From a checkpoint of a small transformer trained on Wikipedia: attention and MLP in parallel.
MLP neurons of a small language model. Each row is named by its layer, matrix (up: input weights; down: output weights) and neuron, and shows model dimensions 0-223. Each number is 128 + 24 x the weight over its row's rms, rounded and kept within 0 to 255. Numbers have three digits each.
After each neuron's rows, "fires before" lists the tokens most often just after its 100 highest values on Wikipedia text that the model never trained on; "fires on" lists the tokens most often at its 100 highest values on Wikipedia text that the model never trained on.

L2.up212:124159144135091129154106103146112119151156180126145139116128173102105078123133158114134138134114131159105134142115109130076124129106142132155124103103105074173125200102143133118137089141111124147103121082130148139117063145104145167147160116107106121156120117134126158184112126126162162127124103159133115154151172131155152132168142140143103128155149129152132132106129128110115146119169103102133136094148119110133092118135109106121081107152137119132116115097133087174104098117106101155095117172093113133134104117128154141103141145113112144100136134147083093109107134124089130180142122097114169192121154132090160123170116148159108191109105135144135145102132141120117135126122
L2.down212:147168110167147118132115098161068133106113147138062143106128134118113093143151105126117155112131155140091145129096104137131108166116192112144087168113113142134132095113113124085163115145136128092153124093171144168146134105131119141117130132103097130140124128125150119095115109105133144152134085130121109161119121165098102147130162115137096125148121124153099167167148153144098100137147133135146148128113116140162104174125123071121113077142133148129109102131131114115112104108137063170118113158103149135121140096142171161133143095128131134142137090102105125183154154154151131143128155134136145140129176100089099138187112099114065091126145160116124139121147125145141122133153
fires before: "ow", "e", "ing", "ect", "ers", "ic"
fires on: "n", "if"

L11.up40:161119142111109099145172135112140115123126141131066138118130126103122093120123152070139160161115120112138147095140160130119147101153121138095153066127097145108182146117139160128139094154152161127130110098152156126156103127116175138129111136142108103152136114081130113146097100106106131140131086107134139138100155126121129163143102122096145120092107153126148113137161140102160154104120151166116156152112144131103090117144127151195130134141132133125168159160114165134138117113127121181128143128111111144094076125154126169127073138094122176138086154106110139084125073151097149169103115147097112149098099143157145151102086153117129128134099158120113105160137141109153130117126
L11.down40:123127115157136102122147161124106075098152096128151101110084139103139160112144113118166120134131156169089126137149138061125076118182108132120129096134142135157100121105106134117167159103140148135170155139066108126148169126113131150168142115112110098090125129099121141160140136088117139137138145111129121159172123094060098134149115130131119123159142138125113114087149126131144120125131162105121128123153122127114143109161135136143121156091157135176113150104129149151132132121141150098123113110159125113096128139155155145129138119104149114127112101148141158103090116128129095138104107099160104121101098084148169161126137133111165127109112158204096112090129150102190154127166
fires before: "e", "es", "t"
fires on: "p", "ic", "k", "e", "ac", "t"

L9.up623:159146116127117149152105118134141113190130108104130156138139068137137138150133139147117149142109119167092120102173123121170133148105142165097125129087146138133112108151114144116143116083087092092143134148113125162167110110168115141151099155134118131103134162097135130102093165166108106110144146091113120145133140131125137150137113133137110119139139155115121186117134141113086073106113132138147118108113131136164117107122108081143132114112169139100131145125109130158134106088125148156115105157112122093158151074081147083105134113143118190143122131123088114146108149133125169095164109175129162095122140147115108169112107070096130127111148125142144156093146106162109122136185
L9.down623:126106117118157107161133127119128098146119099137103131186143087152099138137144120109112125132150136154096137163164144152125110098102120104107086109173180133148081125106105126125113106083099116110109112110132183173127191152144090163119151145163114156111149118129157099140137112070126136121135078067154081114125139153120151127136185141108124152116099133110129177121188113179116104105083156131153134119162137103114086081143167112135118143100173100093123152129140101148161110111124131132101120110126121116120140160112115127144113156143128127123132135104140129119099153132127130108122129138094107115147112128106125153145153160128149124128133122141156121134118137200138114104163
fires before: "0", " ", "7", "2", "1", "4"
fires on: ",", " and", "–", "1", "&"

L6.up831:122144129111115111121123113116115155141174135185099124158100121140120124101117110112138149141098131118096144084133107118119175133121156084154154110114139149118092124152170117097101125131137110127163142139160164150184133120129125138154105179086132137152109135130151108123127090098134153107110103128144118119151125160119138163120105135138116151153102134065092131143109124116175146160139109125143131129066138123154137172129150155091121160091120122122089062096146115135124090118115128175100107145158114118139141140151149142171128149136158152169120136112082107108180107143113116132084139139137118091143115119108127142171159145110079096136128108130099172087139170104085150130118
L6.down831:145128084183133161148134167186079090110164147125111093171129100087104101108134133100081114158101145115118126114097129104166172135119143149143098111152140146132100128112078128146158122121125130141103116098157127153083151171153168133111102145111134126146120119110127113123122112126120155171135144112113142163131153133091131107159111152126125096151168142144076138165127118111160116134175160107119148123137124127133100077122127118141106140117134117117107147138127175090127147136113104124100135171095139165145142115076119151129140139146147099144133140128106082166134068089087117161124128124112131156136132114137154107120103127103099165130139123150112178108088118174154154110109
fires before: "t", "g", "ect", "s", "ce", "ies"
fires on: "it", "oun", "an", "en", "n", "ess"

L9.up587:099173134143078109127118128120129097123138124091119170084117143152166085158138132154128152154084114121158148180109147118133177143104130129097152132129152117128149159138121140171119138143118137138114143142137110077171117085131128144116114125133117119080132146086127152161124130091113118095121115098103133160130126109143074130178116160116125106114123146157169092139112106128125156126141139089150157129128159136095144139124128155121145043134152120122166099105118163149111112120119114077119105136145117149106166108161131140165126109115149116121085127128152100153134130129141153128132101122168140142100102112125122083155104157175110114150135144140149097144151131130058097144071
L9.down587:084133082190139115147129154102097106107132130125105185094140128080131132117147119130153126094094083179095133155114163118111144163112123147154117141123113114120103156143162142116122124132116148121133161168081123149115137123142115150100149124134152129124128130146144096113133100142117153104141113108123118137115122125112118077143140135124118078124129134105146103127111179109133118119120136086128107167111191126138162120081126102136152149129128138092113091174103166114097142171148128128144193114136111098132127138121139104145109126094135071138146140172167142087094120136154137143103123115120107124097092177145148175167099113166121140179127114094124172128109113142167152121127
fires before: ",", "\n", ".", " |", ")", " and"
fires on: "ia", "y", "ce", "ain", "o"

L2.up77:111147106142101133123120113116136159142124183138114179112145113152130138113108132156149109156110132122104127159111119086136109174149106116153152137093109135164134193065129157129119136158093130127130117097091114123126115067108111129157135150148118115123128114101141165153145133122110153126130110120101125145115097111125125118130158141075098145106167154116128135130145130164121200120118107111129158113119133145158111141138164154108146099118136148110115122096121118127153117131156067095151079160129078125083142113153126145133069115169157159122148154106134104076106136127107139100159159115118158116113169136115140131104130089140124140177136168125126083155125079156123173127140
L2.down77:169118104138154144111120166164111140053129114115145140099126136142160119074136109127112133100130149140073092150137086170186075131135143115135126137105136168089087141104130129083122147144149131119138133142101098108135129163126130079115134114144153201115109111181091149154151106127140151116126143133114135161172124164090142141130136121125164115121141103149105131136130108097131122158136150149137160118113102098158152134114153154096106136136166122114114144149174117123111149136106095171112112185085104151137151144113173106133152117107176117130114119098152098124163128125134153127142102103142148102098118099120112128152092125138107151129110117116111121142167128094096099151101
fires before: "ia", "or", "d", "ect", "f", "s"
fires on: "ro", "n", "if", "ar"

L9.up635:159111129126142116099132115101111151092141126128182120119107124080109123145106070120113121125063131133122148129158146145120115129135104105134128148095084095125146130148128155137132128145155148132136161130140120138125164135140140170109167085092136117112104128137106099144149108146156093181131152130135097115144158154154146139131112119069151150159123113142174141123095178136134138110145145120154113137115137112154088112155132127110133119131133083101109125103105117078146148169161129111152146158131099123125178108136114099138206114150088124153168105124087103115125140135070152180135131164125130168126143134117143164142126124098130114116059128152136141133126130156101129061130
L9.down635:121122173162173179139119154124145125111112125145137128116146103096099151147141091117136085106142131116111116102109130147126132144158094121122122157181129171109105170145085119093118171099133088118124159142113112102084183111131121136093084112146133084121108134129113117120142125153127101140147096083161134105128116146110117155085132153121126147146111160125123098132151171135131128149115171135135111145111112182102084130160164189141090088113121126124125155118104172149144115127136137104125139124179126107144142144186144092099164123161139092102117162163059112093138147150153133105133115136097154128122149129124141153159119096110158125116109127111125108135101135126112100143096
fires before: "es", "ed", "er", "n", "ers", "or"
fires on: "l", "it", "ow", "iv", "in", "ul"

L5.up656:132094147117116122083119125103119126121162190162116136153110126145126112129127117119135066144145142103120114101172136106131118174159118104096100150115171166110181125123163157083156157172109119140134175127124113155130079112119088158152095155110097142120158132190159135101109135133118143111120146112185089142141091152094136138121090114124138138127132122145133112142087085106112060114130113081119139149140136128149128101136169189113128127129115141156124114129126158159133138101118125142155108129125085113122065122137112175132120092148129106163121160117106103168132122104129122131101106160139095149126131112120124141122129133182166106128154120122075143123120139123135117133134
L5.down656:102090121145143151096135167089179140143149176091158134162144117132114175124145080120132143126098134122123092192106174126143125076110098124104155147141115169126138105124138119075097141088143134139114170108126166133115087157102085124072136128135127148139129110121135154126126134128106141133127152116134098128094126109146162120070082130098150114121130115097129126137100121099115115115127121115112090138103106170145107150111141158112116117173147073104141160155119128174142116098139114146158112107104110100127162109098145149121124099138129147150129151125130123113173164121167138160149162130119149178090110109136120104192151160130132149101148158138143130124141133118122092139110
fires before: "ct", "ge", "n", "c", "ed", "t"
fires on: "le", "our", "ter", "ud", "or", "mer"

L9.up383:135169120131108100127078131141100108128157101129129178136065124135160100159142189132111142099156154125122112126068127127163146144133106131124144152118110116102096101069164167148114159135152097151143191116093096159135117133110178107159138164146161147136141119102119156130136104094126136141131148108096155111137130180139099092146117155113089133123159137145145143131113122135119158103149103092109116100115196144123135180114121158134129134095146121145145127141131154125113094116149130147107118131134095157176097113140097095127143121108115162123151121125129090144102083124137132120130129170123064150102146130102130136087110116149125147114120113146143118134141100124075134093129
L9.down383:113172137107092113198179138142086171108148114137101131115144131130155150091124145098141089156098101161108120172118136114123108108114131138158148162062135082128099102129135092153108155147071175135100113160079122134113110101135147137139130099140152103136142138134123133134105124124138128092124144115085143143162167093122122104102114189138125129130133144139108109129138094122122124096086154130115109109094173132167100135110084109146112113112138137097090150117098109140138140135124138127143132137110125157138143118154120159136130142112157103160162117123135145132114165142162108163096130122104132129224141144106113122176136126101097128151149126137117182112102137137144142129114
fires before: ",", " |", ".", "\n"
fires on: "es", "as", "re", "on", "a", "ts"

L10.up711:136127168138124116182145130106119160091074121126122124125155129169112102163097115169093127084097170203140116128132066133155144129113140133132124143109180154144117113131152154139131127150153110132119128150140159129132176102141138155112078138059163108058158135143124102129139086101150105133137075107140110156057158124108115107103104131154127134117128115125122148135123130146141151094114154122132126111130103138133138103124149125101132125138148152186139133127137107127168099093095153110151152158129121113150140098119120160154110132114115147081156129120131137162109136145123090171145100148093108180121118145152145144119094122152112089116152098133144148121102112130123142138131
L10.down711:090133099162130149092117090142139183156169122083151141124115103121115097104072143122068081140117124124097141152115152129160126123085128140148161119105136094155107169107129121136137147103145090090123112118126153077129138153104141094121158112135187143113134153130103134114133136133113143140147161119127127114124154136099202135114124152124093074149180103076075141139160145100130129154131082135135144138120122173142141156175151093125107131116127121130177154146162100141116133116151147179090132156141149151111144160146101111111139093143163116104146107116116123103111112151125113128135100106110118124142142120137133123143139118118147092145086135164104137138119128160131154137083
fires before: "er", ":", " as", "ing", "ed", "ers"
fires on: "n", "en", "ay", "i", "e", " n"

L11.up186:165126145086130078102108164146108104133134105080142150171089112121115090158148139137104129112134150106106169166098164074106107161109125142116069126130150142137159121136165103122116138139109113096153150126095105132108125095082132139160146117109150118128136086140133148142152136158159143124145133137104124127106163115136116154163119141131170084102135114147139172119164130129111147124175125142153113164131150123151141106118110128138152195113147146102116138157064113114178094145105125066130123121183126110103148128156152089143146104129127142131096149155123103120123110131109132115133141092147146106155094132138096125120132111107133108123097103112078175132137160164165130143105
L11.down186:136107141161100132102116078169151128106137115142105155093130123107115097176157126148179120097128150108114161159105141124134125104142116102165133132138128112148129124094115135167156100160091141162075156154165129123134160161071115147137105152136142116126148145140182146122142137104121065093123185135128083144168136140142120108125151135120120135092176192103119095118141128161173130126082130084080141064119151174135115119133115114134141130125155141139131105116151122122174097154098131145097111117127133163156133110127142149109117104092123126135122132135142089121121121113126120122129115123132113101134087164102170145122167123123145105102136168076105117130124115116094137130128
fires before: "e", "k", "9", "am", "ot", "um"
fires on: " n", "1", "e", "w", "as"

L10.up128:124103109141126118145108121154121113130107152125101137149100131067147107110163123109118129145149166114071117127142139130149108126143151124112119146121107187143142150136119130088120134119118083135132140132147166165148132129138133133113166178165152147134125105109146090107099084124098133144135156135162158126081167146144101160106106152120136118129162163074084151115111096100134121177139144109119086130130152120146128138175107118109133124156119135098150149086121131148174135116178085133154144146117092142182161093141133118168131105123113141139106114098097086184160126100089142111107092120137107096134130152138119098124112127137078154123117102082091127140129149125143186140113
L10.down128:147087114121120112160122135145127110126157097154130124166104092135141159131104109116102127161118175125100132165133123146095143109112102108116128115142127128112126183130151152113141202147134120093115098119145144166148108111122087129149162152141121122131147120100168078146165138179128151136075145124135111172132116127183099154101161135094137133113131125123110108136130148072114142109134146142113149124173116106089152135154087083128144125153104145151101156092131093155090097123169144161123140123113139093104148099134123116139111132154149160090156110146101130127100172180134125124156092114142127106086106109124150161131118090112088117126127112109131193135125154098124141104095
fires before: "ce", "c", "t", ":", "d", " to"
fires on: "en", "on", "ity", "an", "ar", "man"

L11.up650:136150113146114142110105127099112145134111114122131159102103090162153124128163136154121140096078129162073150119086109142163168166139151121161076101124131094163100121168169150103081128145145129142087134144156118141152111114093148126115136111132137135132066096130090106146136147070135115117147137146143149132123136137114128122121143120123166119143154137124132153098138106129119130152075148095129147158154135108117158151111114140152132115095154106154126150167152148115057097151114153104129086125147096118166100113142125174128153122130152120130120139094111068107141087105154137117164124099116144136158103100149161112127088101133094200137163119134111126143137129148108164127127
L11.down650:118163140159115133147138138122096139118121136109093132131119103060111179116168160157129122124108127154149127098154152109121128174162118181164102151160091171132095108101110063164138144097119088166155167134071082073126128131190129141128128109160118158114132117143151106117146128112100162078112130099150122120137099145136126093109098148116091146146111112134134125153124105116137158126135131123086109084128134142137114149144131139151194108119096154103112087073103100099129145133109156146139175132100152148126143160141109111119109158150135152109105122164137129124130131137109144117107141143127137125133114139122112107164103128158102100125161130136140131173126120109093167125125
fires before: ",", ".", "\n", " and", " in", "ic"
fires on: "es", "s", "ia", "on", "a", "em"

L9.up330:165152123125144141120108131112098106152123123101110135160139140140159172082139109117119111146090138131125128135127146107102099118138117156161155134113167097110108109092114068098116107089135135141133145124130120143104140131156129175130091117159171163192148160103175102128145090134165135112132111154185147131114124108142118131119125098100115141136141090160131118135085122112147094127101066106138077102131145111201125113132162111165097114127123132124142102114126136133092135113127146123140115157169132148177125139121118149135128128115037144103150135159137149173131114150121134151125138121136133116109139163085091165151122107098126122166121114153113168102125130122121078153114
L9.down330:112097160127096152142117117110133099126147131125129131173097118120159151104136093098147141116122155137090108182126155150139153105149136121157170104159160128143132127128176140115168120117157109110114119145116121127158111123122182085164119125082101125145154105132121104128113129120155142148098106117125182099129110147148132116139120117144136120177132089147123142176146129093118140161087113114080072165118115122119117104104115123116117121127047170153144145145112119142138106135116140139132089153145106114127160111179122164118101178180063129115108112092145113173101113171115111127143131096143150113131126114113112126144130105151168120175128124129156093130113132083120105152094
fires before: "w", "e", "ter", "d", "er"
fires on: "et", "at", "ad", "ur", "al", "ly"

L11.up201:165091160107148108134130079164131153112130130142104147114114102088124104126105143152152053123094126135129114151146108162167143144160101143171095126155145098142134126119147152169152095138142140135145135110138131099105135120155121152164149106096140106139121119108125123114138142104141138107131100135150136077119126122123138108152122131115120126093177112197083131133133086139088131148107139139141135157146121136150129117145094131136105147170127079137156130125149121086117088093090130185143133103141099123128119099134120162135142147086138132164127131094124116109123156180093170176120132151118085169148131151186077101127101137108142129104096154135151123125089109138178146109125
L11.down201:065130140110127106100131140098147101126152123134136115104112151119108072129143117104120103152136151149115084125152090116130134086114134137112160113163109154143127094095165161096103129129134119134143111118106122065132124146103112130110102147092109187091175108147095153168119133167130126139169110165140115126136131117075130111116086136165181106098142126123113135129159100142118115110101116159104137135132167190125128127180101105156127197108136071121160114095148146117128143117129149124110133160116115115131125151161149134116113114130158101144201121107145132154146114164129142123073126101125116121171170158130146109147139135127118112096153138137119109110136168140150131134131
fires before: "ed", "e", "es", "er", "ers", "ing"
fires on: "c", "ic", "g", "e", "k", "n"

L10.up68:163136095148133148152093068169119131118140156143115146106094151142107168126122122144104156128094154122091125144122131136100130130150116115172128139127121107130139152135091126131136109120124112140136059145087162129150133111094123069137163136138103147144139145151115100085113130129128122089127145090142176155107145151110149116093104116129127112159138110081120149145148127119141121147107146123106157135094127155150142112087126134146088128109118058121148114105101125123172088176139121109091157123148137118130126181134170089154173166104096152128085125144136159109115140123100110144152126119104160139144159134155160136124091155156108141129137133168121082156123095113197100128125
L10.down68:097180108142163090113144115111087122085113084127181146102132098112137172147126142094114144136129120137163141185090121144103155120149132118118166138106135105123117135108084142126119155143128150106147109120137135148118116109154154162105124147115137120159089134107160103137145120129116155131080140129121107170063119145158204168162099145088123139117138091132135127138135135117164152081106138135133080080133126176155144136117134134152132122144144124116082163125078078115128135111147109133145120118106124170102147134128122137121154129117148136117166091127137097146118129144115152127077122181108121156149102132127135115121139100144147125157137095165153108155112117083118146139073
fires before: " to", ".", " in", "uc", "it", " "
fires on: "ed", ".", "ated", "ue", "d", ","

L10.up781:097117106140122135140145113117106125154179119169135174116122143130139139141144150111103122154103143100156140118127135111156133105104102139149125140126060130153101134135150136086125125158085112141121160127131116112152112153120171145103150154127127153094092173131098122093127116135149132089113157098117189112152175144142124116084099143123088113115171140119184150122107109111108076144096160119161106177099079139131189139138140104164151131134133113125095137115092129082117146139091145153133136129149105157150150141104143135106149127143146131141125153174154155084119107109147146173124138120084102110142106129139122111145137121180115081141129133127121103125077090164118112105152
L10.down781:148159122129107109147119131154146142100088091118116115101121086127134167106115156127100121157140120139101148140100142124126107114076113169130163141119132128121101123108139140164141129106147142140147148145122142178087175066136147143144118152141126160104137094120126164126166107114109155089139121102121092163139106087133121159120150144175152132180109062175114141119126126136085110109131096106156151101133114132160074142113126131123124134143132128135138094116114143137112135147180122069155122120154145110147101119102139165130194145164108097122115136113132128133150126158127095101109118131144088117147080153140151107121148088129144065122171123150168141117122127098130175109109
fires before: " in", ".", " to", ",", " from", " by"
fires on: "ed", "n"

L10.up320:167083113102131176150104142168143125172146094136138149135120121089139126118159092155118104096154164130091154146159109148115124141128112138153112144122146095142119145129128191143136092090132057116153121080136135149153127118094123122129085110114138148125134108131091123118147100153143148122159138171183129120129145136100125108078120131136108157108138157137095124163073134138138145088109128136139151123131165112123125113117157141149132137093108124119111141123110078108105123123128178154148109099129119065143135110102079142127068126131146158126163177118145156085117176130123163161146141098142120129133139121145129112128084101097112182135125140115119166129129092139133110121154
L10.down320:144126136106134129146134131133182122134090139091109106119112172119118174110127140155126109124154113142166155135140127142124144116099154118139105147144134146165106137156157160114105121110151100148143108099114124102089146115157123126124081117130126162108119133119163103129142134118160161149140124098152122151087078100141145141163104086142118122119098091133105107147168107175110175113120099119154116070182112104123113125110146112131094143127143099122142104098137130146144166147142130141100088156113150158140132146102090085087096122155123133138148181169127136087057149124187141108104139124109109120132155101120155123113117132135095117151125170150147110119113087143183144085164
fires before: "2", "i", "er", "0", "7"
fires on: "–", "s", "p", "−", "c"

L3.up33:162163154137153097102122133121122155137134154118124128128123151093106137074111126113145113147134143143069147144175143128132128134120146120148113157081166170062155141156091110083124141152107090104110116145156185142124104127106157126109131135126124119140119132136108101139094090138151101097103120105162127155146180123111113140165132119146134148112125108121098112150115105077155143103164080111120150125136085081112145166107145144126116120115082137153134159087123115139130082138164129162134099125104139118151102116144122113133129135090092143164154129113140163204093167151095162131167123116121172153133143123113161114125111110125109126118137085139158156141119130099149108155153
L3.down33:114107120125120092166102132119123120102109124121069135156097135120122096151117139120096119096165133149125066095104151112129106158143158085165125131118126145099111167120124119072157135174102110166140106130114112159147116102111153149121130122167106130092156158109106160137106119134156133140101157135128088166112144143152138126150137088163146113152120147155083127140104121145129133124146099148080144140140104134157124082121105132120111126113075139163200132143140109138162147134128092133129125123102123137088144131125178159059182089117090110131164132120130169160110103147099171159128152127125135120117095159130112125124155131129145112140160154139133091156136174147113113138111
fires before: "3", "0", "4", "2", "1", "5"
fires on: "2", "0", "1"

L3.up292:149151171110179089113116096102114094117101109143089146161144146150143112075118117150164150161119146154114137133114131121166109124149106092123166105113130136139129138133117155133153152155102140140133096131129149115134096120147144137123120164142129135094153111140191143131121129116099110124085133083093113130170115126131136144143145153140112141127134129167091155177097136123103133112117119099137147127098125129139127162149112131140130121096044124151177150110126116162098096093112128136109109123122111110124124149134093124115103127114172111094125127141144164140161133129113131102092184126141174107114163127126160161098085093185087121161157118116122171079114127110131077129172
L3.down292:104166130124129105116124147125149110146148097142092164115154129112098135126134133125136103135127060172092075129159147160167128114139149144124118094104143101144146118109134167119123156135159124173165110170115106116139110126146132094113109085132157180149134157131127115150118157170138116115133146100143153142123112119131147089121153100140136133152119108096121160143110085161168142147165096103090164062133118123097107134157147171161104162098085112098116070149144103100097149095153160138136102095136134152087133152140101114109133150136120120114119143118139110134159133156142156178121138121131095139147168106139157099105107085092168130132148112118123118144102115101105142121098
fires before: "3", "4", "2", "1", "6", "5"
fires on: "9", "1", "2"

L2.up386:147126133129135118104110090124140070146175136117155185124108128184138128096112121083162122149156155122142122162118158113103147102132096085124125109154124132101106116094137097157138184120112110098122135113163121164130139126113143119156104110154132117125097122148135101105166100130137088140106154169104084161107105133107106108115128132128151120131092154122159108094133126109129136136118183094116122142113139122103176132144142135126137128160143128157163122181164093158124128081166160143117113107129117160142144139136145133179122109128128171126144105143148152139128064080141111117122149107160143139112112106089106109106149118111144084095161171072169129131131122138088099146138
L2.down386:128098097169156151102141116131137108113126129102091141128147127141164096157114167166102128117166126138123106137164143088126133116130117142151166122168135120137141082150131205090104149122077140118110097116105090147115149131119122102125117101116132103156128108120135161142119108101101097084148102147181174166110109136113158145105117136149111124131136137129141124113128104176125137114143138095136134116131152091175140139156129111135133174100108122174103111116138147078099144139119152134116125120108148159127159150087137102139123123141118143188124126143160150130122122100108071163121123108131075151143127149090143110152151126144163075090134156164134091122123116059099127154136
fires before: "ly", "ish", "age", "her", "ut"
fires on: "it", "u", "er", "t", "ul"

L3.up85:118164120157093125128150141159142118128136174119135152134143113116115104098138077103074155096115086155115134162131114098121137154181118127127115127140135114162120134098112134112127092142113097150172123131124144128114108151137089103116123093168137103104100098111108100113106126083189151145138169155123110139150111147111201128141154146137119165155117146156095111142111163132125126128156117088094107100093116094145124118102162113122158124130158114141107138156140120145132115112112140147137120130148122174115129093165128151123142121147162125114180126133125080090091143090143128133126152157098147130114158147117115110116157072132117095132145155108169207079118135127086140143117
L3.down85:074165089115122101114152136167110079199135119107144112117173128113134098167127120145152157137136124107158125114147077088093126113085148162145171133120110140119093143095162133151144145140127128143138128121116144114120144091093130105153106120106135105121157102122124087132156155134147122129124117116180121151148115136103120130120174084109152144165141109137106129121176156104129103162090127128110112132159155142137095140085115127152128155120122191112131118138092103106130106147135083108133136136102125127134139094167128119123152148114123118182155136122153131138134124142109161151109148155122124204136119100139138121101106119119132168085156149083133167151119132084097118083099
fires before: "e", "f", "t", "y", "l", "ic"
fires on: "if", "op"

L11.up214:133073150124125116148099144145123129193170109144144118095095132125182141137109127158119096145145151097097162115110176141145112101139128171109117148154138108098161118130094176116128143125087104179129106144147108095156102156138138130117168120144159152102110100152114142116110065171099175163160120138141122132113091106093100114108118106154136139095182142115114144154081121153134151103106117114142142122137137117138163142147094107123135114158127139091126130167086139146126131139140107151127126134144123115164116107110121144126115091083118154139110163148117114113163197149144121109114123147130118143125169124122103164140119147130175138130080106119111145084096098152109109135099
L11.down214:126112151171127133153106132159120177146119083113117132156124117134171124162070128121137119168161142141126129103143145107103201113064089098095113155159105109119129130140123139100136121149106117110124170148105145169118124162128135134142126120145147157127108124122137107151150116158127152121120147093097115141100150121121137147121154110098146152132118137155112130172121063130130130110136100147137168069123142117135144165140103125090107132129146107143118138164129146141134078183159152116084072138130121080085152163073103114141126118138141135111118153107104121089145107155117113125140114129133138133134127115071149142143121202114148130127143134093095170151132125096113102104113
fires before: "0", "l", "o"
fires on: "2", "t", "c", "s", "f", "p"

L10.up386:145138070126139144125115080097107129114118123107106102139130109065090100134116139106094131122134184121104155126117163120172119173143131188146178098133105135158113118157118140127127119100170086123127120161134104122125145118189153132102136120102078099160132145123159155143105110145120145114127092106104117151141089127143132112146120138093114131156171139144102142143105099165151136140127117152103134164180149139136130122161088085148133148177094095122119157150153126094147110099110141105110121148133128133112100138166114130148095120092094141155105146147121132152135085127059121174115130121140160091124134148134137142149109136118090134133098157099159151156121126124171138150146
L10.down386:191124137100137116086106096123120117116102117150101176119113098124138122123136104101137144156139123146132098138138122140109121111139119121137095105157106133119147115131146144113103092146146157144142107129163122104146121126106116149162095151112165126138140112126130113121174086150068122129126151103106125138102157122101134120135147154097118145112135118149098087101104101135132135152142183111109118108166141117156141106139135126110086187117119128081107099155165137151151126157147097118141096100110105152098107137178121175146119087118098165155095162139154158114103142136144138163099140138147073187090129118126176137170113101093132140118170159150115175100152117152108173097139
fires before: "e", "ed", "es", "s", "v", "ot"
fires on: "p", "ap", "as", "ic", "ar", "om"

L10.up80:141093114083136127109092129115135165098115121121146173131127115098119115180097061115096143124133146106153128180127133126157112135111141109132140166144106132121149151130145117108169166084137154100089108130160141144144148125151127129041113123137175118145096103118159115093149120155139103141137140111123103116121119120124104138118102157113135126098121160115120202103149130110146096138131129125150125179105102126148101132167129109114089174147114134117107087103134092137136136147148134139154164121151122105123148152153165149120165143138108141127142105134131084142141085126105116128140135107122151150144133151101135110087096121130121143160082139173175164114118128148107064132077
L10.down80:165142139132168136106103147134135190149162144109158165161133133107124107133095083104119125126161097129133137173160107149162121143171200120116108162087122111158113114157126073082150115127104127153135121098153105108065121121126124115122118142124173062146171159100112131117140114124105122132123121099122178099147143103094107109133147112099128124165141140147131113101117159134118139137160086123135118153127110108117133098125132157135083131134107168129180092106137151152113100160073138125129140140144123114112160061123125145120127119147096131145114095094148092153092114149128134117120093100128172153123152162125153129113135154122115112170157141131149132117117138153105115120104
fires before: "er", "ers", "t", "ts", "ch", "k"
fires on: "ul", "en", "ar", "iv", "nd", "at"

L2.up364:107127144111086207134162140156139123144139167140090134143153168083140154146097089111155092132122159086109117129143110119133113142191142106148112150138133091105118111094146132114115165137148096163106148124154145114131137099131141079110131171129064112124104149116105147135082141111101140093140130120150131140090133158152151109144098135091138096127092137154137092124159107121120146156164125123108151124135152141106177116148118147111134083121118144152108087125157127148113088118093111156163105103107155166084103123105104095122148142158101132142143137086142102143137118128115114135134096102150125168172111128111159143150139137202116118145126119123089119105117154142132107132109
L2.down364:124102161186086100113164130145143133126133170123097169110140125084096176115135138112159094135136134157095109133112096136137130126178129125140103163180114127133093138161137153094134167164104117126149106106096116114134095169116086131099140131121139079141106117098124122130100149134145145107121159115106135091126133169095115088124135098132150133118109141106113083108161149078133142140135106154110155132124132075112171134143095196137132104110138094149151163159126113155139115152177119097120123089101142189096115139086109129137129171119120152110123138137105155136155118149122133146143144115156117092140154133124135181089122095138129124103145135103155163138121154118143125111098
fires before: "t", "er", "en", "ge", "ct", "an"
fires on: "p", "le", "oun", "us", "mer"